python train.py --n_layer=15 --d_mlp=448 --vocab_size=1763 --norm_place="pre" --rope_base=10000.0 --init_std_up=0.0727 --train_tokens=149400000
MLP neurons of a small language model. Each row is named by its layer, matrix (down: output weights) and neuron, and shows model dimensions 16-111. Each number is 128 + 24 x the weight over its row's rms, rounded and kept within 0 to 255. Numbers have three digits each. A neuron's up and down rows have the sign that makes its largest values positive.
A block is one neuron, or neurons of one layer that tend to fire together. After each block is what it responds to, as a language model described it from the Wikipedia text at the highest values.

L3.down8:141106140152153130131143120135110140128130113133126112127128149170143153117125150140110097158132157155160119139126130081130116122087092128151127140103111122138132152098121105136155135130102113136117133113144091152169142090106133126144076153102060115146120150146167070113108117072142196133
L3.down17:102158145135114130101110159162132104109105123133141109130144101130128114127159137131111136132125151153152099138084104110105115146117120115115141147108158168126149087099096130157157141099149114108150151110140108184115153089101132132164192156122088163085088138143140155111121174134123108153
L3.down346:141074175113114146148089147116138146118110129171172115072140139089150137111113158110103147083108103150155126159147147136094150130112135118121117108152131137111099077066130116152110127085131105107152145143153134161154097099117170135121104124127122149155067121137117116123182113133098129121
L3.down380:076111131145125138153140151094072132119137172107137137131132191104118144118164135134109129161063096147112087124144123085076132149151143141191122130081156140127142141128101168129141150135158094163100167108124098126148155134121148161100121138134184127123118107135146135109100134148119126135
Responds to: Mid-word hyphens and fragments. Hyphens joining a prefix to the next word, strongest after co- (co-founded, co-wrote, co-authored), plus other compounds (mid-1400s, step-brother) and word-piece continuations (hel-p, le-av).

L3.down118:138118161150142107115096127139143029153125179120140134087111120101141126104134113122155154148143120111099108131097134108148137139141124109164108125106107139107119106149143143138125093114114157146119170104088077083151152166116080110118111100104129143140101108132140095147124187120123134116
L3.down145:115153128113173105140106139145142101130127105120127130177125121153099115112103110098146150145125105135156081128118132118131134114167101101136156138130106161087124121135150128164134131093109162078136159152131114123098109127134163079119124138138077112126169077130074142123130166166147125140
L3.down219:159106132129104111146156118088122104084134155137103138099125128132088125119156146132201146136107124091164139162137149129122112142134121126078147144158134108137093117144188112136159113102126125136138117124096135120122145156150165131107134093120138130124153090158110132130089101136157103113
L3.down257:092106118120103128160142138146135106153133160166130126142150126101141132146147155106145160083107130164152109169133134138133190151140141159100156133140142096125137086162098143162099083137156070132118116127106118127112096152124155128094147101155134164116138094108126130141094194116104141112
Responds to: Coordinating conjunction between pairs. Mostly "and", sometimes "or", "than", "&", linking two paired nouns, names or numbers, as in "between 7000 and", "paper and sugar", "consideration or".

L2.down245:134086141121116085152170095134114116099141163137166145171099134108138115136120133134129124119111111131119114116085139077137106152110142117112107113119098141101144138112111129177121116124101138105138102112119133142121088115145186132091091135149155131149136143176151106098101138131107122093
Responds to: Masculine pronoun "His/He". Pronoun he/his in biographies, strongest on "is" completing a split sentence-initial "H|is"; also short word-piece endings like An|y, Th|is.

L5.down188:149116080163150112152134119147109138138168130083141116186102131123147133086096129168158150133125061122101110139100114152130114141078088130117148152141137136139142140130126159145156163138115142166101137144122123109139131107125142121119107132119120115123130150105149171110110099144080151077
L5.down292:137170145090108148139107133143118110117108158108084124102120115150133135115124127118137119131163135088158091142113108133144066145111132142142133126127119125107132113174115127151112133132117179134163108107164102081110119108160108125154076141124127114159135124126154087099083160125129154105
L5.down348:159121112121126114143127151160126123163129080118107143135146107143104130102087119126105117111079142111079120165124113130110141120136132130129141151104120124135128101160151119117138143124110080119108186169192078088108130169160134126122117097176089160113104149119092147191140100089161095150
L5.down387:127115079121139116131154076104142085122143171157112136103078115138147124111120125092109102118102120083138106151081138126148186139151127115129105122149150136101151124120138099104126131087137093140118160124115090118152133148114096101118058133094116115142100142153128146168139082118128143096
Responds to: Clause-opening connective words. Final piece of subordinating conjunctions or adverbs starting a sentence or clause, strongest on Although/Though, also While, After, Meanwhile, now, and commas after dates.

L2.down227:167124125128104145109111135152185103144134173140123113163172152157179149135148140149125089153064102119117107123175116155173111109112152161141109110132112144133120115132106129158103130122064103137109175151162102128114142139134167095143107118126148130097147148122113161098111105111124110140
Responds to: Section heading closers. Closing == or === markers ending Wikipedia section headings such as ==History==, ==Notable people==, ===Weekly charts===; faintly, mid-word pieces like spiny.

L2.down439:152105104139154134132108140192113133101154143131133113158113086119110056136109171125136166141114102121151104117155141124112116108125126128175147119139126143134110136138110110197140114138150119117122159108194084135083147089097132168125134152158149085134066105079140161147142117140133114136
Responds to: Modifier-completing suffixes. Final pieces that finish a word modifying a following noun: nationality suffixes (Ind-ian, Chines-e), possessive 's, and possessives like his, their.

L3.down81:097142131133177117096130142144121126135139112129109123147140130134154119119150085131113124113152133122142116121086144127103130119144133090168132114110123157101113097146165120150152170156113084162198120125127120146101114118120165161148056151141149111142085110140159122157158076126154136133
L3.down159:129158130151124133136140040109178135123134099139115099152092131113117113106138085139082152119113166110159151106103116096118148145104128140142109122123181127105137115146137113121122108158135123140127133135137155080160116128101131131163146170105105139119092075170107081154163104118142135114
L3.down270:148130172150148158126102103112134094169112111117183117128092145137134144142173119094121143169130146113141129141156139156171174155147120104176088139096127123151155148153146112126135129184165107100128101153106084108094148120158086098133107124115102161157125128139121111101127143128149112130
L3.down276:142123096155138141132084126135160115163171140122152123093124144145109136150120121130139122105182110098118116107126112105110101106168163114104130134065097103137116098110151122091075142200118109168105089166131127163114122165119120120130104125116145137096156124108143153091117148087111161099
Responds to: Mid-word fragments, possessive apostrophe. Middle pieces of words split into fragments, like a-ver-age, v-ers-atility, a-ff-ord, plus the apostrophe in possessive names ('s).

L3.down51:146120106138119129135147153191116120131161124114111115117178160098114135144150165119165135148143114056165137167105120060131145152092092088134165132137151097092110123130094129155150118087110100138116107133136118105121094080109113160136108113112123145125117142076124137138122151124170099094
L3.down209:079130125092136172168172096115138101152138114127104125105116151108094153128107101121123125140107175096119136107081142112162122129126127129139118135137137125103106134080093120111122111136166115123126099103112133142107095146127141120129151155105122113139109097156107064173118085119150150143
L3.down216:128126120124146072119172121123117098125126153162071120115094138139115089096117148110132130129120152068102126095121134079123141134149123146094111119134135133179172112119101116167162129105128086124083172103120123146135119156110124123156105153140152147124086119155113141139060126122177139106
L3.down267:147157083149119112140154154172133118110154113107136158146120141105141114124127131111099145150146144132126166106090164123158136127142139126146107147165117144121131119123124119130122159120163154110118147120120097144127094109144128160112076129160049112112123154101117112135098185132114122150
Responds to: Clause-linking words. Relative pronouns and conjunctions opening a new clause after a noun (which, who, that, and, but), plus word pieces like ow in However, how, allowing.

L2.down60:124117146106100108148112108102172078113143113163117134148088147133126147123101095114136173158120151113126116118150157153109157115146102150143118132126146168119157213135100069131122078116133122121121139140124128138128107168116168117152159123117075159140142109108153148128159150100140126118
Responds to: Partitive "of" after quantifiers. The preposition of, strongest right after all or one (all of the, one of the), weaker after ordinary nouns (makeup of, portion of).

L2.down7:111120079120147122142135151146117133141157135137071102131109135117106122121135091103103166173111152125122118103160103153137122152118120141159134145127132101166183115110134141145132090110142138086161105120123129122127122113074130152145164139114136155115159093114140131140148078121132126124
Responds to: Clause and list separators. Commas and "and" that end a phrase before another clause or list item, as in "unclear, but", "owner, president", plus thousands commas in numbers (1,355).

L5.down216:152161101106136171164116096132125149122124128092129153095102119147138140130155142116094132168130166157172069165101115077130101145134129146122146104148117108139145153134177109137133104164144111143135160096102174118075156126142155090128174144164129156150145100113187152131126133152143101157
L5.down275:095111097146100101125109137133166104116099110112111179125159147112139146156082127169162099125141104129135151136132113083132101128097141127140105078142108078127135145151136167100138146121115151135108150082075125107154133099115107122133116123148084106179146190100165134127100161095110101105
L5.down338:123156110126100170138135132111121183115089115108127116154127149133129146108140082126129100106149157110133090152159086096055128116138127155119130109164140128091155185141134130117174167124130102162144144117146153095070111147112075153075135128146123120098118138113122131115150112154118113103
L5.down411:114097100098132140104071116110086122107144112119074134145140192120125110140128115120143116103113091103165197148134162086127113105087124153168129112121126117129146100185114129132162098117112106172119136156130127118156133134126126113137100169135123139125118136155131096117113132139108107175
Responds to: Line-start markup tokens. Opening == or === of Wikipedia section headings, plus the | opening a table row, at the start of a new line (e.g. ==History, ===Final).

L5.down141:097129125134146139172157108156103175138118129130157131150110184135126137125156155119162119150097112120193121185131120100130105124072156141094145111124146145120139147097109138108122150099107102124127141170157146133151187125089100171116096108134150105126109154184139164166136139109095120097
L5.down153:104094179129131139113107131116111134117142119101141132153133144168132146084151125123136105124118095104104119130146138146134132136121127139153138131135092121125170113134107121170177073135185131171110108116113138150124160152110160151093143138098098121173137103112106176149128126121131137181
L5.down260:154108130122096073119129129072112119137109134129152104107150127160141113102144192145131117097143098121126098127136108148128103123125126139150142111122128155116135082165152147168112133131091146104137162133100130158134159168108145149125178150115101142101115105158143140100158165133116086117
L5.down444:114103131131116099123121142152134135105185132108137115118068104156129123098139172120131131105110115098126130099128120110145145178147083121150087090097097161115169124122130152141199095099117122122114134106114173132106134147106137125174108141123146126150145103160131116159115154141158117067
Responds to: Word-completing suffix pieces. Final word-piece that completes a split word, mostly nationality or place names like Fren-ch, Russ-ian, Eng-lish, Ind-ia, also acc-ord-ing.

L5.down164:128100113117122175120141118114118145119114137096085139081095132111138167120160132108120164143132104180102144108075113119126177167111121156132106158123102165130152123118102116103111128136147117131164162173124133124086143174133149095162133146119131166097117115109150114156091087105118134120
L5.down180:132107129153118146143151140108111117124156147122149135154131173123147093117121154107104150122093107130119165111104145104149151108152145112125154134111165143121149151163140117101125125126115143104109120090122142094187167139144155096109129143124063128114148110131058143120165097154146104147
L5.down297:126135128117115148111156151163147147149167119140149092152137080134142091150160142110121107150139072145147184095097119113154106142147103128105135107156134160146123113110127124123131116106139147117153116111116120114118130153117121152138117149113176112168129125132207119122112182121180140145
L5.down417:153152122124143119081148101101129143120117117172146152080109146116125099147122106138129134119155117138104142144122174055075146103096112154173106138143124160101111137130110134134091112125131179099141148133106161125110174144142167154112093140115142116110125118134088105156152089091126151156
Responds to: Apostrophe and quote marks. Apostrophes and single quote marks, mostly possessive 's and contractions (Moon's, There's) or opening quotes ('tender'), plus === heading markers and some mid-word pieces.

L5.down34:147178104170146111130163128150113146116117125155102146106121073108122089145178120115167124133103123122117125142099136110138076145137111112139126143140147129072124115116107132129112131135137099080153147110186095080134125139117105125118144114104121176170139112097171085136141094127136135108
L5.down185:099133148086162125138141114130073114075105120145136169148123132118147127156140082087154164115133121127083134144126167142134112120121131134108157170136142136056128096135145122143134149087144063145102082118109117143142096134138116148135145118118156143159156139117105121156140158163147136122
L5.down384:115086126154183158127149154159124112135134119135148127148133097147094108102128126143161147122161134125081166131114132164091084102095118131174137140111074142145120103122135109166096105131090180120163163132146140126144137130089146123108148122117153122103097104111170145120128173140148122123
L5.down425:153118084143183133130085150131161165121177166146113131136144109107091121131127149125142162149139133134106148116124118118166123125145107164107136130192124158098153095156146152167109117127105137190124132135095083148122100150091132148122131141125110130116144107125094120122141143158138125080
Responds to: Second piece of split words. The word piece right after a short first fragment of a split word, most strongly is in sentence-initial This, also names like B-er-keley, Y-our-s.

L5.down71:130124103137125130149112136099136125123098121107114090122098128138099157114136099148131136150078120172094140099116082110130144173127119144105114141126122148153149137096149123136164117074126146145121105133108133080140187131111101111155122120148129113101139121163172164104127149100112151143
L5.down155:125088092152186126133085131154096160091135133169122112133117107129112111164131126103146140091133147108125126152170160174148093093109126097134114124111103128118087136120111150145132142114139119108171157143106163094152106112143170115123146157143135138024141105124124098126129167132102139140
L5.down282:122162164112125116083111097141140122118123123111117084138067108144108120139115095072167108133107134096159158126106121113129138142138124147107105144175092144145103143124110148133122107121099130125154129156068154114084075160073157099149107146139116139116124140138088104120133121118107148107
L5.down382:131109140164191162155130132166104131140157144149133138114152121177100092144138149128149089133127140119153128152109146141098113101085070153126097125130122123126114111135109092152113112132158109092113145166181124095068132131106111131139144110112090132118138091105112095100115150119147168150
Responds to: Coordinating "and" in compounds. The word "and" (sometimes "&") joining paired nouns or roles, as in "chemist and Bishop", "Marriage and issue", "track and field".

L5.down132:100096157126137152095164145129112126139138144129115117125156109149119144126153134119131116134116164128121119090112103117123065143066113118163126108119082145125095110167071114122138145149120153122116143127133131116097119125144173105105123144118116127135090136140061141109168121094149125160
L5.down191:125108151137140093143131076143111127189149163152132075160151157142149142122097121147126119108125133146125165108168141139108121090156163117166101146126138114127146117099137164102078145145060135157159153098123116130173106155112116091144151086133139126156128113138142165125155118109140133137
L5.down332:147084139096129162140131108096120099103102149114129125105137093096109184121096143133127138110156139162134112133136066063144102116161142096134150121140145123152134137116155116114136149146126113146116113132146090138143100120143078122145168128189191127128082147118167110065147119151113121150
L5.down436:180158139131112124078098140108146103149140108097136140109155152069117138118106125146131109132112131149080111098114162173112117166125200112131121084148110095138110123139080126102090139113155167154111134141118200103156098116139155107114101128099128118145136123100122139133168125111076169127
Responds to: Wiki markup delimiters. Closing == or === of section headings such as ==Career== and ==History==, plus | cell separators ending table header or label cells, and line breaks.

L2.down274:139130128148140109142179148130146145163122158146156130122069138114139179123138140127103163138119135185116189133110151099120122072174146102110134170097103169132149121129164124076115143138110143157110092135103135113173116111142132158146121104139122096122122132108116138135132155141105124130
Responds to: Name syllables and months. Mid-word vowel-consonant pieces such as om, am and al, strongest in first names like Tom and Thomas, plus month names in dates like June and July.

L5.down61:147112108151169157123119155079109113099169127170090145089173142163129088158139118124096104157137111108119144134126118145149103129130125136158138138162112115152112133134171148168178101133123166095134136128180142103109126094105143158146152124123111124139081142141128124129131154144131148096
L5.down131:113135121103099151178146148127078107158131042148117159134140139136117109162117104133132121096164087128120157135139122123154088139125104120163101182145148161129137125131171174151161087109134103141118148099152091112130140178101149162150174101121162153150139110150121124125109142154148128095
L5.down261:117125126114112087155117131168113135149099098156113139160096133135128109129127091148122161172112160102147139157126128123123117157135146062135104153089131116106162138122139130151102105140141150105153127144148085137128107088117083123120101118166160125151145096121129133132136089090139099084
L5.down316:121121145155166100113123121091141165161104096110109126128101123132153123101124107131106137125116132117154154116144129118146164087079122086191136140141117116113128132166098164155142144123123134116135136084177092094107123054149102165122129121173168144134128148127109135118133095107114106119
Responds to: Indefinite article after copula. The article a or an opening a description, especially after "is" or "was" in Wikipedia first sentences ("is a British chemist", "was a U.S. Navy"); also word-initial "A" in words like Ayeroff, awarded.

L2.down394:133136139128124141056150144096135116114150104146111067128140109120139127110139122148134130122101100132098121180131149119129159152117129158082074137144126113105123122121098136144114111127119095130112117149104097139146116139120152140151172169095121185106115120115129088131124143156102102161
Responds to: Coordinating conjunctions and/or. The words and or or joining items in lists or coordinated phrases, as in explosion or fire, testability and scalability; also or as a word-piece start (or-ganization, or-tholog).

L3.down127:127111180156138155122117183144127144129125123108098127127151113158153107104134129132125123096111127121144148132124101213129131117105158095089128173139085175137097122164117146113124139130140103139137112134141060130138120147097124113121132164113128143089166095163088144104110151146144096090
L3.down150:144118104125146112122099109104098151137150121103155133125174152106129128118134108127067156123166135146105118141165159130084142114124164120133144103134128152127105195106140091154119111118148151121179135130140109151113128137129130148141165122130113142113124119147128086151122148093115139152
L3.down248:135144122139103094143157127110097156117132113123108150132135127128133149085106127145170140106158117158081120132145107107150102155118169126193104114120157097110138170128132114147129122104192108131164177127139117158097192159176113141112164127149110131121172138133171143123106090118103090176
L3.down435:104157127151167120158096115159130120143135161109085079119127090071153146132135166159099120098157174126133126096130100124127120142128127128172166140120125160143183106108128097111121166163139093113115115130113130112094130121135107162105108112154140128167110119110144178119110111135129176097
Responds to: Section heading closers. Closing == or === markers of Wikipedia section headings such as ==History==, ==Family==, ===Independence===, and less strongly table-divider pipes and word-middle fragments like tw-ent-y.

L3.down32:159136109162120144092127110107129132137161109064106140114103152131084132164105119150172113146161140144071153137145200131133113120106132128136139139133121111104094153174095093123154095128135135140138134132108153092123101105125143149192136112107120143147147167101153119118139134082127128115
L3.down143:153117171085099107133162087114082095143154107119108140136078140137135143111113155172116177097150132136157149131104144119123122147087141124156149099122119166121136111140126108116163154138144155099130134134082127108117134143083115138148108117112111065094107149110112132129118125118135111127
L3.down173:147096107106135133105149092146109139144152120151142104142141135131130100129143115150144126096171128148106170140104097144122095124141112146131141146131110136124145130134117133130141143121125144140142185154147169106151090115118125156114116108164087123134078131223154114096067121147153146162
L3.down434:167160113150113145122142125093067132163110158148149132138091105119097087149140156125104148091116141147140145188138103087087122147098117155112112120146130151133133145136155140160126131171148146102156147149149143115131095133095127130139108138144135103111158155141135133151139125140128098164
Responds to: Definitional predicate start. The word right after a subject in an article's opening definition: born after a name or was, and a/an/the after is/was.

L2.down398:119078112155177087113143152133115106165147144164148131136135149104155117160084138143140166127140167170178116111130094087140126141110165122115152081107136118147103174125112105112139102159122136128108132102134127094111163082128121169136137099113153111103126142108138184132131135136097108138
Responds to: Inside personal names. Tokens inside a person's name, such as the period after an initial or the rest of a split first name (Herbert C., J-ames, Rich-ard), mostly in cast, sports and election lists.

L5.down124:161152139150132093115173123095118155110147123129090107134136122124124130110138112158098109118121155147109159134135140126125173089070145095193127130140145109155168135143093085144110106122147136134122125128095091151127096170077127104079136127114108120090165107171105100111162086113117128186
L5.down152:137142140117130139122162168136118122123095118119146165133108102152084120149173159104155155136074162133160136112139148147122139122115120109130126091139119100163125104125120107165141122133121165134129173146088182104144108075138111153106112135130147112168133067130120145139110126151138094078
L5.down220:134122151141126167172149112153108143164140126160127142110149107097176117151128159141103141090129144140144156103184114166102160151130132107190128093085116123160146147181088087104131108155113118082160180156139136090070156179147148101145167154092122134175112110136131096110159132094137121104
L5.down445:119103141166136099123167152168100132112121103113101122136131088168131125133092142100135134146127162128195115107153105085096072168128107098115133118164106126118095118110097184114133122148131124108131125107139129124135093103147116082145127114120126156141135127129134082121149147147121100102
Responds to: Mid-name fragments. Word pieces and periods partway through proper names and abbreviations, e.g. the dot in B.I.G. or D.C., the ey of Harvey, the ob of Robredo.

L3.down177:130168160130187134174142114138116103165105147092097122165147090153148106111111145153072117139114111147127143156138134140146100143109135147138140156146105148130115094129129113093126148147118115141127117142112100120111120134125137111089172135142123138152102154099141099142130113090114130146
L3.down247:138117152138132121088119145078124083159089139142112130103116096145107106126146129109105113130123107167132131125098068112153137106146173148114134154095134168140109161113099101095097081081149145133123111129129098131136174135146166179132121116128104127154132101128138154093139154120133102133
L3.down271:100116149129131106133129098109141117157132125087118130062134152120133101120146122111127138138106104116145131112135132111168140096099124109153131056141096111078125115123170177122150141078162101148176119149165178129114130121086137145127146120165152160154101102102097157115119134135138125121
L3.down423:143140151182133152143097135106112146124126092137100096115135166093121106084111137102102148138124101138120131137094139126171141176104159128137167075119138087147149138126125104131142147113100137104141106113100164114120093125148126094104164143127137137079092093186095110144128083157114120164
Responds to: Mid-word vowel fragments. Short vowel-led word pieces (an, a, o, all, is) right after an initial capital fragment, mostly in names: St-an-ford, H-all, Par-is.

L5.down51:095135131065093129160144121145162103121088132151143099166069141146099128146151118084150172159108154101139115134129118107117145151177094093147107091133155126124135125154101144135140158110140103149108122086140147118135162133103156123119163156149092120092118124127130123114133112154134142144
L5.down328:129126171113171098133128098114148091172095150089149107136105134107112126152134169142160095100119143126127127108126105136135103144135105101145156140182115100121126129116116165134122161127089133139105106121118102196160115092113114104142152114124146169116144112106168157159118100162139081100
L5.down341:112129143153137101131070117126128154126118138142141145109116149122122152093135118135148125122098123099132123154088098079111154134117107117146125124129102111116141153127192106141140171167120112103126084112149129165143068132105107167122126112088119109101117127137121119129115078139063101156
L5.down345:161163138091130133164153092142124171117119169136144170168124138105116097108168119108141084122141143143135110128168111105118136132110117149131099158161121163133159119104136065107154148153162120095143125165131118123113121141094128121146151167117089127075194130107093125100121112104125132093
Responds to: Clause-ending comma. Commas that close a complete clause, mostly one ending in a verb or predicate (is illuminated, are used, grew up in Canada); also some word-final suffixes like -ed and -ly.

L2.down127:109155109148076149106150123118135138160161132150157109093146124147129114111146120117112102089091104129133104133116126136150104115134137102147138112129095119116148136081119109146159121155167061137133151162119113165153155136152140114134135134132104127113065127135144138120129139129198125110
Responds to: Possessive apostrophe, "of", "brought". Mainly the apostrophe in possessives and contractions (Sarah's, Tank's, they're) and "of" after nouns (population of, head of), plus the "rough" piece of "brought".

L3.down10:156150135155095138085152120144122152157137129130161117114081146111096130143130144116111179154157158133130118136149101104146119125142161151077123140121107103105119138115145138137165133120111108126116165106091138113121136122066115147132153123111138143145095097094154151129083114074102150100
L3.down132:157131151154094183162102109150105139157124139134101118149105092102095071125144126143126163130111100141114128152138167075115155123133140157166101121118169116139086153121124140128150107099103136102145160124170150152111169137126138150095137134107149090142171101177150104139189116105104173104
L3.down258:084074138136128139119125131117103159104127127110108181102113123126120101084124151108120133129119104104112121143115086116112124160108154122172126134143182106147174122119120135170143125091174119089141131124128120132106143139081153131165124095170127123069134143135139184156121135154106140150
L3.down306:159111076122157150112120157105138097135140157142115084103096132139099112134111133151157168131145116108147195110117135111163099134114157151115140098138160145147151163104153172128116145137117153144130133130128107180157116120078184089101130133175093106092133151160105098119147133114134131117
Responds to: Wikitext heading markers. Equals-sign heading markers (=, ==, ===) that open a new article title or section after a blank line, plus weak hits on "out" in throughout/without.

L3.down101:139133152149148164067114146070113107097144114119122116132119132105136136117127078124134136128129163145133157106107140114133171150138164140158152141164139162105169146116149132145141163145148158119117067149141150106101094144121151126177137103155136112076131127111159151190104139143174107129
L3.down175:123112102162087123123130154071135123098116114137135128102135159102121113128130101178103132109142137173145106141123151156123097150078116156105104148115143106094133104137124070142101134104177132149093139129094133151123130103135161131133172148143120138127138151149088116123115107138112188162
L3.down290:096158135156102145151122144101111110163123125103097077133143144128110143123164116127103120108134120136115155133171124139133130147152088092097148117138085119160157153106073106117099093139147096195124089151139115088166102128112183099114164133101144145098120175094135112118142094117140174078
L3.down422:131164137099163124187156092138150134132138152145128145074144130136140107167140117111168135145170116111151091142134135131122062141104148128094082135163124137113120137142098114144136154138070157140172168155132105101129112105099165128115099139135113117079140148121134107171095128153117133169
Responds to: Partitive "of" after quantifiers. Mostly "of" right after one, both, most or two in partitive phrases (one of the biggest, most of the next), plus the "or" of original and scattered mid-word fragments.

L2.down195:124149118117144097105120123120145128149140123123130123100164109094112135166131095155070155134114134103159101134134083139129145150104125143110149129126137141151125156087113111097131099115127100175091148119158134101184130112119144158120113114129115114133146127146119147113111079119134151127
Responds to: Function-word completions. Final piece or whole form of common connective words, mostly clause-opening conjunctions like th-ough, after, while, and also bec-ause, unl-ike, s-ame, follow-ing.

L3.down106:126116155104127123092142154149202135150177095144141108099119148123101131124170133180135171178126143108119126149175139168153122090113148104136077106126152136161114109158133159125101118121140121136135113169142147164096131141153130126136165104152071135122084126147131087135139152119146106082
L3.down223:122127112075128127126136142117126129164130124134129110129093132162101143118160150148112158140166148085131145127160145172099140142129141107138125155140114137169156097135172122140168147170123149133099093160148120158158106135133131076127061173125097097134126126116129125167136137155139105107
L3.down341:159116110153183111157099138108085142109127179100113092128146145141156115155118158121140157110089134143162166162130135128107101125134112128094172146122141123126123072142122083168086125144099141160137062102110115142121131125115160107143140130077115114150146121079098152121131162131140106098
L3.down379:154141111134123120113121128089144081098157173109063119145108153129103116089159147101092083160075105081159131147117154089156126116112158159132129122133096134120119148106111134167136124109111119151095151130096116122136155129124138120143124153140089147097107110093138150131069142117122057128
Responds to: Mid-sentence clause-break commas. Commas and other breaks inside a sentence, strongest after the day in dates such as "April 28, 2022", also in thousands ("154,436"), and before "where", open quotes and semicolons.

L2.down367:152084129104142125094136164109147151132176103112109152100171152118112102119112062114164115126165131090144142127123124110168126172114177139096126115172128082133127167140120124157142136131160159109139115123174115114114139146123164144130092133132143129154157111158139109117134138119088145113
Responds to: Wiki section headings, copulas. Mainly the == or === markup opening a new Wikipedia section heading after a blank line, e.g. == Early life, == History; weaker on copular verbs was, is, as.

L5.down9:133159119096132153140146131187104119129097128165114150089160120133117086103132152145120129119134153094129145165118130141113147133163133178119141135117127109146156130105121120160181059123142131109100112157132134112162126185141097110152139103098151156106173171153134145124096112136194129140
L5.down237:136112108132130168124120095115125116072100137127075127128143106141112108148160139117150146138128161143113106093106146111159124179133121164187126120144178137141126126110122107109133109113107135092091157105113120121065124116153104132150123176119148132118150138101165145105093131085131072153
L5.down289:152094091079124111097138105148179170108159151111138125131114147146120129128130161143115130108112118113131120129137108158159128105101162153160130078110137132146134157156168163176134143161135119152155108150127123131145123100126143104148108098131171125176069102151162167092136175150105146131
L5.down434:128131159103153123122173148135113104124141103115114162120119125117158133144144155163130177150132176114156102088131116128109104070106139162130192066119111117111139121109146115143133131175150138132128138132114118080127108128157130090158140129136156109178098078122182200125104131109112120128
Responds to: Help word completion. The final piece of a word split into tokens, strongest on the p of help (helped, helping), also offer, result, feel, instead.

L5.down106:146140115177095109125127134121118124138086129099202111111078150118129136083113118163117069117125149123127121136160124130084163091146145069116123155126133134130134145121114134151132107174092155116115110157137129130107156158155158138147130078137167140133148091113080146143131159099092146141
L5.down235:109111112143131096090091131100105151114126114111148125093129140084119118145143097165154152134136133151149153093125164147070111147110151142147155137132124103143186163103161066130160150133128113087140171157138103153126132102099131136140110111107146137135128157133093122139144090140108164076
L5.down264:145122109130135126151174152164137138086138118144086197129095131149113156122173166122110133142144102125118137126139067130148134105148089131128173148120168118078122108101134103149127119151116160158159114168141120140145122099097129167106124159145117107149121126134153137128129145134158122097
L5.down373:113158108137109102111134150135145128149145150113101133175127098116144134113119148158121156090156129142134120068105138155092094135160110135159200101128184120131112112157190147103101131122116146121138121107123127156122104155118160115102130138118120125092119134146109104104125149127134082170
Responds to: Early word-piece continuation. Second fragment of a word split after one or two letters, such as t+ele in television or telegraph, t+as+k, cent+er, plus some standalone to.

L3.down50:115148108109133133103104127109107143196140101078122158180163143137102115160151113115156100125103130138120142123102060115129120118174119129157097170166161122133130140123105125145131155100151138134169155115136078129134105143157117142166119117166178186138153126132130131121138092133123137130
L3.down98:151134103157101108152136116146121166136146129121147126106149129093133156121104122122117146108130136125151121085164047129089106133167178087133100134117142164164131157137126138139116121093148077164127131117127066163167135133113173118127161131116100105119136110118113096141143128134088134148
L3.down401:146109133133126103132158135114126098143109104175129101147109119133110160158205151098128124155120138082120101155163174114156139150148136136154128167150139135145136142164147108178132112113140125156117124098126139106097126156130149128134177140150061147161125077097128135146149132164123111125
L3.down418:137134134083140104158154089150133102111143094172096118141133161137156150098177128124120106142097148112138140139129102072138144132132142129145108082154104112122089131149091126147147142103122184139115131115129109091157114110143152114128118120094159121122133136117125118128143166156150130152
Responds to: Wiki section-heading closers. Closing == or === marks of Wikipedia section headings such as ==Production==, ==Reception==, ==History==; weakly, some paragraph-break newlines and word endings.